MLP neurons of a small language model. Each row is named by its layer, matrix (down: output weights) and neuron, and shows model dimensions 170-297. Each number is 500 + 40 x the weight over its row's rms, rounded and kept within 0 to 999. Numbers have three digits each. A neuron's up and down rows have the sign that makes its largest values positive.
A block is one neuron, or neurons of one layer that tend to fire together. After each block is what it responds to, as a language model described it from the Wikipedia text at the highest values.

L7.down703:560479464536484540587419446517503539441482533482428501566430475471449458476538504475481503552463432483475486544613493549544541484509512523546510505427470457499476495496408498486517526531520498455410455483469485470521476503511485504437547504444514432524483561480495526496499492456504442494536477511482458450517503512465408516504502495547468500527454512458517465539512546539462499552517
L7.down806:433508501495432516481435490469432505423495457476433530489449519530473441471434540526457488492453553455449573463504572546486491544475503466472452563460456490485557483535418442480472543495466486514485538485506482481493551518498550484613450552456491476498535460470507540411564554570541440538527537510509445477487554530497498538494559505467523524483493456543579461489513532492451520555503
L7.down1031:425485528453563515409467476527477471482435476428510495489520500466463555522573501535593515491531502433508504465450447456464473462472450442533459464540507501503563497506436487485545488455508440545466485511461530460558445472549554473549465538509557503581464514523455458518455508523494549611575477466486531490515504527504490484503509527567545526543512521543550558546440539493508559525466
L7.down1547:479540526430482476489423440472621550558529437498487441517488461432395471555506519529515431508530518566542449486528543520509504545468491469452518443499546524484525491494449522484516534455537533500544501440444540511453515493479439542466494486489554456574488516545475460475549448544487529586541476486470497485519498463461480519442479401568546533496480586477568496479457553538445515479508
Description: Word-initial "sh" fragments

L7.down856:488542464448567491520532522536452426476442457554509454481548524459559490536453498423558515407462457562557472556517484513479471457529473491597525516488500413543501477490469556431505469496511602479585538523426500524519532559479462455513457477489486547473406473508508467523488508516515475506545481514545534485472512487544557556525533526514447511523528440580474454446471523524504485532524
L7.down990:567496488487481519481492565496521507521443464579506500566568485580459556502475433476553494434482512536535518466508491462455417544413507508484463502521573442577477464464469540549487423528458440505555523521475491492493497499580533508546526431516496506474406560487563480496464536589548542503541462518549517535490537479464468460464460434442489568486415531478492481451523466522533494418478
L7.down1032:455494492543468498556499466565524517494626503525442418503502541598475428507507456469529476464430500526499525539500538514441479501524424528461499471553481560478420524565449475571549473517447407571535484424489499487437488469542509484509419466513484481479554519522633478511521459433541558553566529463519495524522525525523497497508435474466471429507525507538554504527539504468515595531510
L7.down1324:476439481521549453581416482488475481503462543485390486468501552530444511468493534473562476488485572539563478548458452505514498461533472501521525483525411595436477551531535548471510552520540477482530453481589507495533454400571509430507550538525496496540505501468516462403522461525471478407509499453511488589474556506538486568536494553499497549455477478505518492490464513447507460450498
Description: Dashes in medal/sports tables

L6.down57:534434508447516560423541479478515460553505512450480522529452455566466502567439531548554531498474437496522442514492558431485507476604453484519582471512521440466482489500512460544522490472505565472475530476497504518440420465438478550548459422530437521519425468482500494478489444506566510542478488540491490469507544486470476544517515506456496414545493473443478483481447454500525440518453
L6.down135:548471479597459497517458543482548478446500510494496470431515456513471526402509472439523502496518504494528499491407539588452527496499471471493464478443508420483471500560444499468487431460485567545596506470440536551503533506672496491472517490554472487480441440525496491483548453576509464529483526487515521511513489551482467521453600477446477478473534530474474488558458515563482498437495
L6.down279:578489472475521507430538505490514448510565439445499535505476487456537543509537513478476467463511494516452568530452445481455434475467523521472570481614515466566596480498521449451465507517438512460480560566471487601483494470472513532539439510548558440493467465457497524541503470531546472514549557461503566542499475536474494460432459475485485506486535510468496525486474482533507491498533
L6.down386:502528439568528496486458562511485508513568503451509450611448489563592524486466477494403568525534516511441520524460377587487462473488402472496518492399518489576526461557478519467470520525500520512437426535485481461550498540494516532499491524459446496506524484536523491462456420474587484527544529558539517517441470487462502508498462602594486507496512421557478533493495482462494467420628
L6.down496:562531526533499463463538506454412480535525520512530499493485521444590531493540542493531507524564408565513474481523574538535508430521537458509473508473468468453505499513479500500574480494459526546568524594497488518599574483516504424408470551570528538541489447536496473451531537470509532480512463521404505556472442520531539598396499493517415537493471458450439412500444464536519445533481
L6.down525:520457548507473559481491415484538466560503527537484472482508443568484496513556463478497482450515494460508500503494538499510535487439515530448500441466462500436545473499465518503521552593451510506485568547546484430483537500520437561523483540482528487518530500480537494610517491546517421449513456484503538528452521522493605493519515610489569546486490472510524549462462547552520465482459
L6.down585:413515503499515473526557508522476502551489459531493529555493476482482462474414564545434551506546467563520521477479525568479483523553506523516487543454498436515537600485442555413491481473530545499457469441479483498426522455489503509538449447475517506528561471535441462555474555514553431510492588467516466485504538474503482544401489452573503503394525494500543503446542529517549503512515
L6.down754:479565517515487542542483473471440490501444515528467546487528494464527473488504478540557477517596532386521459535480462469468485538525533462478457540494572426477434425489483476437523518473491403531448531479511509528469515566502429425481495440554488559513519456521524429504454475514477470484463467516495456564504440508469496477503512488491444410537621486560531520515519517534490478486521
L6.down911:504534430424522567491523511582486521527527461486480549492525484456454515512476576491446567500471518568465460410471387504474504518516485487464488496540550538531531531488495497541527562470602516497538556445493512535586444510410453578520445525549491513559492502506556477473464507487519491562568480501476519539482502501499527491515549483501466474520579537492475538432453469478486577510467
L6.down920:503434469484491450480479447449446528510479567488482519526526484493510501497481485435501537567507494537495512501469558403508525462402537375507510502444507466492457494519444472519558506447553455473543540518511490475470421527672561453477499546551466485486517448500501550483571459516518496507466492531507567466434535470452576526531508503524410542490535482418461494597444574466542467497498
L6.down1018:507464513523514466488502485526482463526466517474495490473486529496527511492466485551526444456531598517501478477519515457476533506505460468502503467508488508449587506535505559529517507488601518486476509480487486538462559455409442510483522472506526492508466476493501465473477536532479531546552451529500499457480497515512537512543486565539486535454432442521499515511462585475501452502521
L6.down1119:458454498492506430579469515452552508530528562479558467504519583516417488539484472508486585446481507467475469525479554501480414524492486574481416451519509523486461517587491478496474571420473543529489517458493485504468512447264420502511513537558514510546545518522454555483553532462518521500481509501521519503490454477521499486539473422547481473496508484473475498520512478524525538528537
L6.down1294:478491509564469426455513548533458482490481638432505495486518482483466588525448488591448495514491471554550517558445499531524542518489500524533500523508522516516498558490510484462459462467520487462472531512467537518542527476708462501559511550488513494517490481485457430590604447570426512508569522530499538517474556580570539499403531495511472461466543480485530566512492513450566464479578
L6.down1402:481456516465501476509517473531561496523486499515535532524502517483527460530420413477511515543469524458435494490546516447474572516570500494507485555468563454459485584528448548474548537485515451586475492455479424586465513454580545552490544470494483617522479487536507504524479538496474454552501534464543552475449520532528518540438541489486491404509475547567551517501456440522446532482507
L6.down1510:440491514441492453525554481506479568517538524462470513478521474448507470521508480590500464540531551477531520521520507512474415499547457471421547491503537472540537549512466484440566459553539381507477501503489502540419486457441518509566475496510583502572494465543471516497523549475489480523476539440478454497453459541546490452517496465524459551501533457497506498460590549564538499396469
L6.down1663:449546558499477470485471486471436457511545426502569453516431523473536441457454505533478506458495469503528538399563566442553407492519475461497528497453543441458550475472523569503464471479533485493486505440505559507544491566519513402455492482478474494519498475474440537539435491497514424531523501541477508509578477491439471469418486497570545613473443465524412471463554384533544499470507
Description: Medal-table separators

L7.down400:479440529466534417505558510453517496432434488529494537538524499513531471446602546468434539421492445601539456539483530566500554565575435555520501463522491479544462531474516469536612555454435465506508504514482458552484492465541583480489487458505477499459463491502427554557492498483544534444466446468423526565517440520462565545510485487442566431461511560499500462459541453433505500499514
L7.down441:464486447555540432515542531455530521492559503496513486554528425492453499420529497503528451540526486460495614455442561520531446578530455515486504447447516536502509502475520441497509501409495480522496510538459477483434441539430391467515507483446467475521526456513487423497459551545489506489526454450472516479479501480469455502460436461455482472446530524505489441509490490477562559453535
L7.down755:520428470552516523567490480506533572520520469461497537458503458519425467516499563494489395544490520498513535575458475510521521566425456484477486517532484490517464488509524430507533547518490625472545549483528547489550486536451452553525452513497436427473426552574525517521498524488404472477484461492535470540528472514523520466456509458475498515424467521530492585538489479527491458548491
L7.down1578:473556524447524537521559501577493494533603505471557513570517483477542501505553585483530453491420398581521565464443483563497498483494465492503538461448559490498512487557490558598534515519434524547533439538533424557537511529482479567494486439552483500476546576451429472511510528540525418500487482446562473564583541534485511482550537480526552491474540566522468497427556505377495461488494
Description: Infinitive to and modals

L6.down64:457473434467472625482512473447404520514490450497505583479514594494591513442508485501537440488484491512479558484507521488462490571477434492508501479446479551554506530487544499499461569525500452468375517541458438493434556455374466496540482500482521518491531530483491461510469479527470534498431426465512510541479572517530463519591514486527505522456534532522507517532484465521450471462563
L6.down94:472518514509472528474517550418521468503574524453463505489566511565487460549550529488467474476453495492442529479434524501504507457504480589485509484445517598452448489550521488481506448506487525454559465469433440532533545543484485464532480483484481427505399463525499495508465468454451494447448458435460453492450507515491545566472433511554504545477496582483519542505520505496555504475478
L6.down186:563385477550461508496462473500510457423498535497484526470498524500437476482519487503506558538518515441552545509524542479470551522519511538484497494469500612507458543465419545613524554525530453456513466517513508502494484492402498530532546465427482438497505494542464590489432534462503445533458493536499499498521538485470495500448461519487477516440504546509540459552446501463501458521479
L6.down382:473443554512510485499462471467534498462522483460495480439542453498496500543546517516501497510542507435532413504484541524529483473491502489569478494501471550596440524431451515484506550492597443484547588470498525513550535387438474566396445453518484488522563546497470513596516532444507455544482469498521524507523526491418499515493521538539536516559478483480419554534472426423540472451514
L6.down384:457489481580515433493439521523470518557508476506531490513493443493460463389451504496458454484502471506520461511557446520485578521483513469515455557418442487520439514529437494457599557484537494473515519524495475500523572544471502508504448505492477524428449527466495515437503539503508483528479493489491506504475530461519502522511510495546491511524514531489469458486416520509455554527467
L6.down572:584481502424501557492501500534555500492463512444478491534508468449511476506553513546506505461520470453526518471546487483483461474482484513515543492515512493516523543543430554532540542421435519494579471485536464541524528483559462521426523514551493508502500550425467507519527504477545553458459508559567507537545465521482506506500446505472550490470519493528550474476515500462521455514451
L6.down580:487501534477486507490546504455439455493494532465413510476515559490518483539600547494593520537567482460491450516464546474506466485476473540512514424554510461460556467516511555493455498443500526508520404566549534494414547545469501483516469480412438455505530443460501409539501564563552521550580507491526489534503472475445485524413500592522547475505522515473550488463497485536498484493474
L6.down657:411486506550411533490517454527518578489480528485426433492526489476583461519459549453480429511547545526529490458500479460411506485509473518455473536508531517485431496544527530516450472485468509535443523598527538446533421481604464421484519500450486548477551471476563421543496559535435473464474538468502496522531546536487468554467473407433478427491492507484497519551544556499549533514477
L6.down855:550571518437475466588527480442486547466532517513517523437504524496529451478460508517520461515461529500423506435499590488550530557422501579475506449562537524479488491503459487459488449569543510506546532530497422462566542452466498442541525532489579451536442534544442515551480467453548474424492535494406513482441499496465500470537538536529438499467475473422506506524495533513575506453495
L6.down972:550456511527541478533523550493501459492476511484511498532507525495449501482527511589469467504458542502523491501511416453495514564494475485477472408515510497524455438552415506497528477448492475496482539475493510493489487502451547447492468467501554493445519522438562529547546511497577474538483509498552489558507382426408554528484445466527547510487543493495511456577504466442431518511530
L6.down1019:522506542477458496481505453487394524541529568525526520468499492469513492523566558511464508441441491517422609471554513487458502521463516401464508540523536464423558437492480488475510483477448498529494528481531496479480540487455470516532524492454487481517439472491530510533529455553493518461538483491499518498503462503494475511473485515547515524469470504436472541514491412489500371528519
L6.down1091:404538534522580543543501570460556540464489489504563578519463512435517466555521486518555487475429511543509457469483484536478476476392476529513544501548579513449486482377605509527503487382480545487437459502557539523500495550484510573481518417529537503538485492528486474475505550566454525508533509490450549560489473533502512499450516442476541535421581439546436423502495495436466491524592
L6.down1174:433466540478523463470498470444502509479547508438475535485500510570464477487481503545491536524527555458594524482553572445527460538510394484459475489438483491518551448463484530472482528510501494512514459469468460532544485500514474465519484491515468559468499495527474521480550546501450511517534473519498513506520569535483562540488461476525552445449556496519488482534489430536473560517521
L6.down1593:526524502493510517530529516531476505490565462525453504536472483499500474497465560512450517481480512505551533542526502495464420460434503482501497483460548543480535460517501469530490519449468514508468537462540574530441542487463410534492435446499452563480455529565543545484511491464534572475508459472555549434478525536587489516520471526462509385566480508479433496514459554468531451472506
L6.down1676:494503551493432475522512465488455526478524536490492459531448518489481492535555478523559543519514426452477491552466490526544481481497473529451514517470545544483537517440472525548501459475582503472501536408503522458518467509437501528483608509472438489507510474442521491494518526490522497484508459548488486496477479583558545468588443503536533514438449443515462529507494515522541561455431
L6.down1708:501523499556449519561518486483448509519588472430553468518459507481442463489484513539582529540498499492494501524456492461477403464469497538479521478487494582463610533452463510532439491409482504503512479561523539515520474470352523533474477529519538512477524482530538531482512481527585440458480499487513490454541480530455457511538461480528488518555516492537508511582468523501504457496478
Description: Quantity and duration words

L6.down166:602471480452543527513448512452483440459477528478466467415509488525531505477524462526500451489518489447521531469562443491433514532430493504487447468465526490515482505449569459477569537559556537469504447479550494536435473457562508471485495528467467538477424449483442504496467495528501445451516486507519448485496553461528496483492431530504539510489520505508515502484538495483537466504519
L6.down190:510478420505511474539590518537523456473504435501509534555520548514473497440539500452513453532564436474486581516489463499537424579509437476473503494478495419410481434487526452448486439449513555494526440495509501507530490497444458439438495450504561486547497486465470449452558523463461542537466500553472486485572435524434475516505521473518533483441499493501467552566505536529489540457498
L6.down247:528457421553503490579435532529458499494498526519505462433455478533517518467467436511482528537475481445530458516511505470503526525519495519465494506525503562513479518479508468461577459559531465494507504539502426467470508435429449570510475497568472468505443494467495466399491552579459528442421490455450542508500495485534447517524500457563578571510493456494542522569535497499511519478496
L6.down325:517427533433463476486529520511505500421530507435505503519436455556500486526465470551477480500454512548504500484477483536475472551491539472504542514456518519511554547597516522438484482517507506522437538464481480517531420490553450436477478448517508506443493585499595475519521495516490492499634540473501522486587487582519520516497433425472496503582521563470462527482501509445403444469481
L6.down375:543544515469500465515525508507519500513484432517441561548550578491494542522509464483516469515556488510543531474478490527519510526516463501468461453490501583465487433489502471509488456497504522496524508533434446496434531464288459491526512528468464424469509545467507490502444533470492547521537511513526524498481487510523533472486526494451560457514564462504483504507470524462515422513518
L6.down545:564455532528497559483484551503585583520515574444497431499530492500543492480479577500506472484479551511503493504521437527430514587523482484496489460480513479532516480444459524508507530449518535501518589509492493480544518411448533439501503471428511425528474523482495523439518549539502471575506485432492568584477463479529483508569421501440501475489450531466486539533485442517507522479591
L6.down584:483520534530445490443478548444534477471533529457497510491538532526483495488528516469570462529494466498559524467526477521494546494404492487606523413465515593463519444512494467461504404454521571562495480569440571497466511460486492479457472495509495463478564494456506520433487447541550423447489431478482515472550436531544516531511504491513504502492467471455458502557484519557496423474455
L6.down909:519456460495563495518491519445437512437499526524518513505490487535469530396548524524523520508593495415519520510556498476494493536521505520512491463512429511502614492526488458530471493525519431479543539481481548470535535448415516466460461490554510541527527442458626547453500448501452522465462457478478479498548488511522471544508579498476448502387562578463527575533559515536498532510446
L6.down945:510465486546473440461486497455503532454510487574496453547499502490546513494510500417541520436482486522477522566509527543466520472506466412550522463515412554508450452504416459562485482521552496478570494508483533502529521473432541406486488482527434541543479539386505484509568496506571486439519538550426459510571453610480470536497573504472521499428546534505483516552544455559519573560563
L6.down1038:508473466463470462568532475530581455543495559468523434486516560530459525483519461486442497544525459521520547502500448510498569463516576504470535473452508465484476484518420510469467504492521461422505485540553478524449449476437508608493488511557472432517424544505431420513546489544421484545450452542504474537503441477515471495548465486447447512501475421473488449469493464499570453516476
L6.down1071:514484521533440534493443597465522474578502487535452522547480476470519470482562537513534558570556518505551475593474546486491498546463436500538519481499532529452470491513546475491505445488531466393514543467602461449467544445465512540475521570482489532490490520545458528517508460513497544510461478500553474535555421484475525583459487512506502542486460525531489489529558449506536522474536
L6.down1301:465492514535507489528512525426487512447546479492448541483523542507497524425534501468461492528514554539522553513490549555540494470511472465506421504603460585422541469493489494492505448468460502457534454524453512466467487432558440473491533467510559481496466537446460492491553499476531527457520469544459423487453458431454503508494394474516552489448525465420544511472452544502432524512499
L6.down1321:514530536493528538527479498412486487495515516467531501474468605480480600449551426481499528530466506510477527478507582524486531553521458472452528450559501579448574521456519553553442511545514554505455536480465438488485432549470510488522478506526493492483595484540489545445481518455493497551510497544537464522512504484405482508523541523475450405473493509464597504457532404484491469486486
L6.down1367:553518410517494413555504459590492432538458476496468495525526485493517543530529415485459458575509455467466531510538543508546517547485500523547512464506539453466448430491419471454497466468452487463495437453489488540524440534546562496442520453511441417537502485421461421515469514546493502445541491462561513549548571590459552489561459495529515471511487513520450548417433472437433467464535
L6.down1407:464558549472482519564516554494528464527492482566538511487516523544467530463414449458576482468551496575505487523483487428432469507495491542521491484528512463518476495503470491529461480524468526458469481558556463529510502428509559433441524559518513438487505536509533496464510465491592458498500470475564491473547522452453474465535457461500481485481486505401494486537522529479444463604486
L6.down1672:467504488480467512452434496458523566499571476488571487516492538500474516545527507521493490522459456496499505405502458524467542494482504432501520492509520469418429512476479548477500527501570544567541520516575437514455453540445459465477512506495544574506483516474485475510552523495488493520467593520521526563478442505498470436465512489514504394434443558517515506541492509531454477454491
Description: Infinitive "to" after effort

L7.down394:506553556426375527528524488463451474492506540420516533483427481471514498545454533481548553439520552403530501492500514468500420468479532537441542525532560473499556475528477518505577481496486381437494551520479512479562474541538586540505546525480493547499512436541537553495526512478564505514445447526482473489519474426413472507517511500555516447516500533477518396444527488491494473540477
L7.down483:548492527546488526525506555462448539467479589486536505477449507438498484471495509506465475483500467423534561510406525563494596517463529511508429542421492486460467491509511502497413508617539500535510484576465552488524561579437543521551482521490494517550486499594562521451500449503594526507507454437469520523466522516545442511480514514482525534561517502456539534614513484499537413502548
L7.down1092:545417527553493527507518505456455481430546540501512474586484514463504463516485543508525540496520517411546498466450496519559491488514470514511461508458507487494551534534473434501485532455486474478454480521559476563509486498486505538493509492433448447574484476486514560534491541512473486463517490530502509472484462542502506531504483505481503507542504597516525445464532478549402474472458
L7.down1442:509520526472523428490525486495507500528455537513529472530539472502489444513533455446486441514420502479501441494581462471427398454536446472534465541491475475466524457492457522466520502418468476517581524501497484512417541505496498492495496465445506513517461554460437530538493395465533450469505475469507510520486476451604474535483488522494525523536503429525462492499494487473543516542512
Description: Parenthetical comma after conjunction

L3.down1518:445473496476481567526524456548498431504558507468411477441527516550534553515542574452525470473505524513505509495495451473523522498507503494457536422522589478488559477505556472526509448506545548449476459523413555528526544464478471531497475497478540499521477572465550440501505489521528538505487550554572438489537515485491461447497478454468512477493500531495484510515526484496528609559479
Description: Infinitive "to" after verbs

L3.down887:519484496491495472509486504510466477538512580594531481478491448503401556497501519576541461478454528453491520500531571461470455498482468512487491518513463473543510530439492494416616513501478559505513498468491571513476540529420464506493583489449448466542507540498502505477506501486538497499457441466537477413499492399490456470475455565461507454535483477508510538533412528484485537502540
Description: Time-span nouns

L3.down1144:511526468445493493473442403501464497489501545477491555506420551597495535519493493509514500466598501529462512490489494449528508537502488497435511533469518453477468525513461521440484400531502499494516475466565472540498500462529533565432492577493480530462528558403456474466505513534530508484524539456481477500440471490519556466478497491514491503488476465510461545444500441435533561471503
Description: Ordinals and table cells

L6.down56:522486570511453485512468549476474418529549481517446444430490501506468471517533492494452499518525516558512448486437516555526536425502474495517563438511493521525478548516542568500489544552510493521489540509496456500471496435494489524474441527517467509473511409458501518509481523533495479500540520497450477439460540521505465512527500519495500410485520545521498469492495488489452472602468
L6.down88:491549484542515489478468466524519490479527494528406511533494433521518497506484515494473564485443533538463527477546487550505476514479547500516457485425545593497550460498448468552502516495523521475507585443492432576482554535383533561429574503460482526515439447491491526525484497567518527500486515522565465524470507529414475542471521589491465477487441550517528500478499567501505490446515
L6.down113:465528563497480503492519485500452516474502433577495513473441469440464465543484494472498533523506537554453596522564538531569503575484493490493514460528507512503468526483463507457554516491469507518460470502531510460476439555541569502524435543513496490494524517488531505517497451485577530576520509498563560490533436509409550547468475476542505575462465444518575485501494526508484515458458
L6.down183:494470481412421537536471577497510427490496531502504496525504493457467536515469532502498544481503430538490428531496495485497512549471496499473486532579497506557511499499499496484503502513518465427494586426485475486519552506530486545476501511533530510551504506524486439503486583539489499582484501580513507565464443425532512499441467521436588493412546504501551458498532569504528455520444
L6.down420:570489521458398529510507529512510531575476470545474523437454524464519531526510484482460492505434428508485514466476498523487554485450475469505538539501495479492492529508450489532495554491436446478514404462521537591441535475470579504464477553510500503577522547508514543525506483514544445562533552489550462498493515458454546553528448505457486605517446463541516496498457545431496463479458
L6.down675:460457518479513445532489407477466487509410485602488379509539559398491447493562461467500465470511480560505479537431538518528539555542524540519523491526454508470491489457460476495515517469492548496505433544531542518478444510593521557494438486505502537542469561467473603485491480530530551485608531475520521488551480510502458454499456514460495526402496489570524464429520459481600453508431
L6.down677:508459491505500551532475553454517515448504466517440465509482487518475472511483587509548417529565538580474558460515549505478469542528484463547533521541553485489555528540481480520469565468483428511513467422496535554477496579556475537579486397486564553558448530471485582429508513461526546538467527503559434559451537496477506500527487469442515550579441585504611463508493591467545510506461
L6.down910:539549458489566486455500471506483474495524489482481509536548511476537480533527590537570540441470495504547570476454493521520512512425558512459479531471444516466493506481526495551467489528501515462467538520495470479472551469618488497434432421512476536501548456525494521476506467473533505503559427493509489448470503541528512504500497555555535425533523492514516471408496514480498565551476
L6.down926:413509526509514483564462526421526514468481451520491491518464462510497453468593475500490512513455513518575523523522500475556506511580527472454539542582456482488542519477493556488479503480457467480514488548514504482496531501546576544483498408493452434520578438510525505552393488513513489530427475511519565497455501536526421485446508559583512467535467452524514502514463493488497499542503
L6.down1010:544530396449520516481559566510440443458453478519504527565536457556566584421411473592569484555535464473543491517565479489487421532499543500467523479471521487518520497486472548475521516544519475464518475483457472468486484495447587517504506529491485465499533540487431440539550505514496478587526545505532488494622484477491521475501548556448533508488463472530496493482463571495433505460552
L6.down1031:494450460491536507506495568470512504429458503517560502549507507493499464517466497420471493496513525527428557487435474484506434522521508540550540545506477530516532465445469451439452429502513539445501490519536543547519557495454540447489468501469444425532436521591523512467502564523501499493447468539546516515528500504438456526553454514458505534554534504494469478456503470511485485471529
L6.down1039:467523493519566577515496578598467524610562505534540490515426523457477496425515576553542530491462514540563505526501492568521560514548484504562461487483504576496555515536542531506525498513540466446514442535477523434498524533606478515577458496507476492444472494528521507442451487404553432501457502509511520450500519496485502459513480499470469551502451502511527491451508459582518536544480
L6.down1204:481529537449512475435455457516477498539522460481463516505487432465495518555461463530583533489483581494462580497450421537519559495530484538533589455564455500466491518489461506534426576541486519488539473521481496535498415483372477415554466499514509565535423476479483504531596434526531479520515521589546503463502506548532526571437500477471514535472502479493524519479438462426478494465512
L6.down1312:460547449489353565493471471502475495452509529512527473471468398589456487469576539496543541523503576529505583522489468457463513501544556483462504547443485491469490515510435501418462514528480480458500514481509427463423493443575465527472480530551486519513492478485473521508551471511535462476544423459482517527451445423580525464489510481582519457554487515532521526558565460573505441499517
L6.down1314:513517534514453529518527483513441501527485489500525472480492576489581504510433479473572504464511506503525504496577470518510612469573454550566549536545561528527540511541516529534455503459498535540577498491520503541465476522366516470512504484566490456421480527473510458474477556515447559509586413511472577491535473506498627450560469528507504464466509454520506467417530475519461441586441
L6.down1346:474510506500487468506481488581496470468490594509546450553448585507425511518494490490549496435450521625472485503498547545475496494514499455497511571602513512530482477519550519514452534529497521495515504469507539439513503542626496493381495498527467555491525534469501511538409378531508499510532497420506572570469483512430507516473593485464488518496494556520457527530536487485513514459420
Description: Word-initial "sh" piece